Weights of a small GPT-style language model, trained from scratch on English Wikipedia: MLP 1024 tanh GELU, 150M tokens.
MLP neurons of a small language model. Each row is named by its layer, matrix (down: output weights) and neuron, and shows model dimensions 64-255. Each number is 128 + 32 x the weight over its row's rms, rounded and kept within 0 to 255. Numbers have three digits each.
After each neuron's rows, "fires before" lists the tokens most often just after its 100 highest values on Wikipedia text that the model never trained on.

L3.down644:144097162104122127079141136140169153187118110128139151098204100104145032146128133133066107192113111168103131132150132124119145136120134154088117149082116158165091185193106076159109153119221129138100110125137118094145127096135145132159126137092145130154122111139105167068095103134124125066181070088043180164110163177074129089137154127126108170137148183141118153137124104103091141101153159115087179105163170092101124127165100135117082104138170109181158199102117161164122047108145179116075115119133112180118139099183127071115164149153131109163075141114109112061082157125100100072
fires before: "and", "ound", " Born", " D", "o", "C"

L2.down274:180102131092085091127136109084120106130076167128128120092142134154100139118067147099178146158118118114172136125148150140140111113128049064107108134111121142170129019114132117142156139140117157151136105164121136101139138120152079118110112083135106162122124177180185181189112038145147123088151142187197165132094103215090065097120118185131127115159157167193134150133139092099173095211083172137113101096122148110194219131140111117082103169160133090144140157126123161070140125140149159110156161088080152112120165142135155146094153118130161122135164121137082096103140074122117146096
fires before: " of", "ic", "icip", "y", "s"

L4.down394:112157089115097091088112207131084145109129137148122179138105091094068108125146110110082110159115060166164157149131159172119115064137166144134139159134150162120109133069074134151101134165096111167126134129182178087174184139084138125107117144103157120172154123150111168159206049161139189140156127089156125145111181154153039151103105123126138188065065115164136117133083132116140143138132136118092118075146123126089108067120132143084181107047200134096136071074155094175144145163153117133106133161068115110132166167176142087084114136164155076144158116138186111145149168171126186130
fires before: "et", "er", "en", "ed", "el", "h"

L5.down617:124098135209052141111102116110139154115129096139180174143182104124104148134130125114203095114114097135132108078203097155115155079112124138145147138152128145116108064151118091118110149140111140163135097120066120167175072140096161111138160113111105093110080169148114142103224142136174119077101136156083145115106143170083077073167185145174130086160064140162035140120145102150114111054101099087121122131152165153134096128118193125085107134169118145190170078169154120123112080119159145169152070173136123152159103137114138119156128107164124121139147154120161113120158103201098114146
fires before: " ", "s", " of"

L5.down477:145108159113161150139137135179092121183103090105151167144173113122171090115101156155141114106139105125068185154193120150132072124141099174138099189101120079181209040116108135162106201142094121160142192141091146134121114129096132147122116152116098109050128163193109169131033171110140156139203165080120112176118100226154134157124107118128145161139153138163098136092183101186116118085125119125110110120094137116154148139101099073090194095117162114112091089127164162124136130153134077152126146184141125091125116132130099110097146073121078155126133130060143117087158141101094143115
fires before: " ", ":", " time", " U", "-"

L4.down812:143106059108137149086140146123112160171176175156132108178096124171192168089103117107122148128107081113165100168122081113140139121026129149161116125100051165102183108175081148075124085104133118095133095137156191128134067195135159083151065095121138101105143096117128123195151088116146160096124134149133164098127134121132123130130095162085125105088087118133158134083154131093139100160095118149101129138154070129119146156146098091102128116127152149143111097150139109093151123165136142101143119187167121068107082086123111141129167107194113188128161153100156129182176138129195091128
fires before: "2", "1", "s"

L3.down886:145156144179153126135122127130100139101116155088195138172122155141107118128127109124149139142107091162116167158129109090119120182108127112115162109080096102111138146049173121141127155168145091122152135133103122152072133091159137143114107157075090133066110080136145194092116137090097150144079127134162181133136130106077152124054168153119115119137127071109092130177109062095032098122132147141137135149116112099140141166128092139112139122109080066093118084120140139151189124088160132138070107173125113137168192078106155148158193099098090108158139087099119138156087190167096078105
fires before: " ", " —", " Un"

L3.down809:130124075102168099120168137140135117105102169117125115096099160175118111116073122081179132126113109116130112152070107123083120175182173146115107180118093131159123154140113188132099158073120203098136158143112102106077105089058060101111100108126134141101195090086075106161154152184129175144133135107168091186080138141131182123110137094106039123118135120109102086139094120108114118083115107186138107109203153152136137120181165109180094108141069079078149160149097108108103142135065125135116040115120113162111127157148149130125131158143155071106157085119156132127157131161142156113
fires before: " |", " (", ";", " and", ".\n\n", " –"

L5.down349:132161159097136083138176125158173146099085102162108102084127136147140149119149120164115128144129143151092154144064129109158061113157070127113168100100140189101099213157100107112179173061130106074127119161130177130117169123108120174165160130171194158136099129094138097124144086128089143199089136079113104122114123105090133128125118161201172140119103109141132144073161122139175144105229140167144143106148133162089154119119130110120110139125148110104115078136105149119099088138064192162123139085130180155111198125129180076106083165143190092131103115108104119142175166046156141124
fires before: "an", "h", "st"

L5.down447:114160183065149169177125140083092110070144122098180162125141168167135117122098092068140143087098121140113110125119112022090148148132087144159127122115166124125111102106126138151152100154154130102172138142139129119143157127131189064081096111153115150054148163113170141171095086137111130122172124153103137090181133132114085081134140137101114134125161166120083104167138097125143070140110115160120075175136137219172099157138119110122093090134032044113105145126109048119108142112117090165109126094118160093083082128153127123106154154132085100162153123133097142140097118147099157121
fires before: "'s", "ica", " |", "g", "ce", "\n"

L4.down14:106150041118137119167098136114132136090138096118158179075123106125071135126137112137083165110159106146136102145137108105144107158148139126149173083097191138115127144101085140094124132123117125091128144122108112162170135150112122083156064088113070129136149136127095145119210150121146086069171179170146101048115181127117099172052165102210139050095161171125169115164048118122117126105133083160127122117139124077139118161122155143224151183177131147125085108183129099139177098105119076131183058079150115114190138149133129137085136122149187194129118079109154176134128129118138146141
fires before: ",", " of", " in", "ed", " to", "ing"

L4.down485:164132069138137108193144185135088148154166153159130120141105124097124096113180170114182116122110115071124089078117169102120175125136206131159136147163101171116165176153118091156117179148102150131117122169148073161198091109028105137124143129097091163120081101108121126158103172126130132129152070132142158162065108139100111132132142142129104155191082107096091108109149139189164163122107134129154174147152164131152115145094109124121146174124162111133149184120139103113099141129088142126114115150112137141146119131048125122168087140135092114175057137073141129147139168138144146128
fires before: "er", " of", " for", "y", "ry"

L3.down450:143131113148130120143152155181171132111150121108128159076118095148073127120145123123184107129100149124079141164145107138117106137116135163133096132145080137153146061104166182121026126088133194176141153077155119170181186146120085089105131098136176157142146128141166140123073169138131113153158148188209099103133121105133116164119128148145131137108072114092137121157165085091129149132121067119128096172132130138175179133123176155092112114176124136084114147138148090166158116107173109146110162134131146102138165135111100097146123103146191124122109107045116067101160122081191103156
fires before: "s", "2", "1", "ure", "6"

L5.down173:119130108096106189138066086139133163150108118169159073067119106149144112175048186152156163189120085114129101124137131079144193119172116182163148170096120139117153149105081129122147105111135081101138158060122114156111166177083113098141116090186123156166138179129133097104069132092196115126165116148157123093114072167100152078142099133100119141101121186149152141136159136088105137110075082168104179085078187157150159101158121096091060143156133129074185174126163149083137116111126097094122156146113158087111128180103142104095132159168162156188088105149108119157209086141107104079
fires before: "0", " |\n", " |", "1", "3"

L3.down321:098147154050119117138102116093179096118130164135173117118100152178086134137177142067079135098126165135148164180106150166050095123155150155145141095144143129238093154123088141136054109112162102136162101113178116110101139099084106183092122135128135127126074094131134141128109146170102059116162142073170107140185109186117124122053044111095105163116120147146099125153131185105123148144100126106131138119100150083131188134162145087133148059160146157143133065106154137141098114134114068128116132122114145183110121128111122096191106141113111105155119126093163153149163162101126105051
fires before: "and", "ound", "oup", " Total", "ay", "adu"

L3.down493:106172113193180125171107149143174093186151118106142073145181110074077112129193119065128141181090117146131042107143083180089098195127132098147157145124135097149122123142119077137096147164151126123123094056151143109154147129161189100124158111163126097126114120099151139127121156157092141086087082121101093153084130130184097147090161113128130117152147109126109095120180131146105068101140092141119157179129165117189075140076119122157154177118108124145089159108138128101047097111126084131177141087130114115157144120111155140127161073192163093116167135093122151082130139097166141145
fires before: " ", " Born", " F", " D", " Year", " R"

L2.down844:133088134104085136147125211086056134197130085095128158162157161117116124130139198166079064198140164111228167149121191104107112165142121181097111149083090140132099111161150133123138114149113153120167154097087069151094130144069113117156171089127105119153177105165083074216132190079115158145139142089160113131132122186110080102196145143083107166096113190078107175102078154131134073105152102146124144139121162081087139166134180124111038107110192110089153162125106136155121092145172134142148135093117128146157139152111068139120090087168085160109121109147125081132116102130134100121
fires before: "ulation", "er", "p", "e", "s", "t"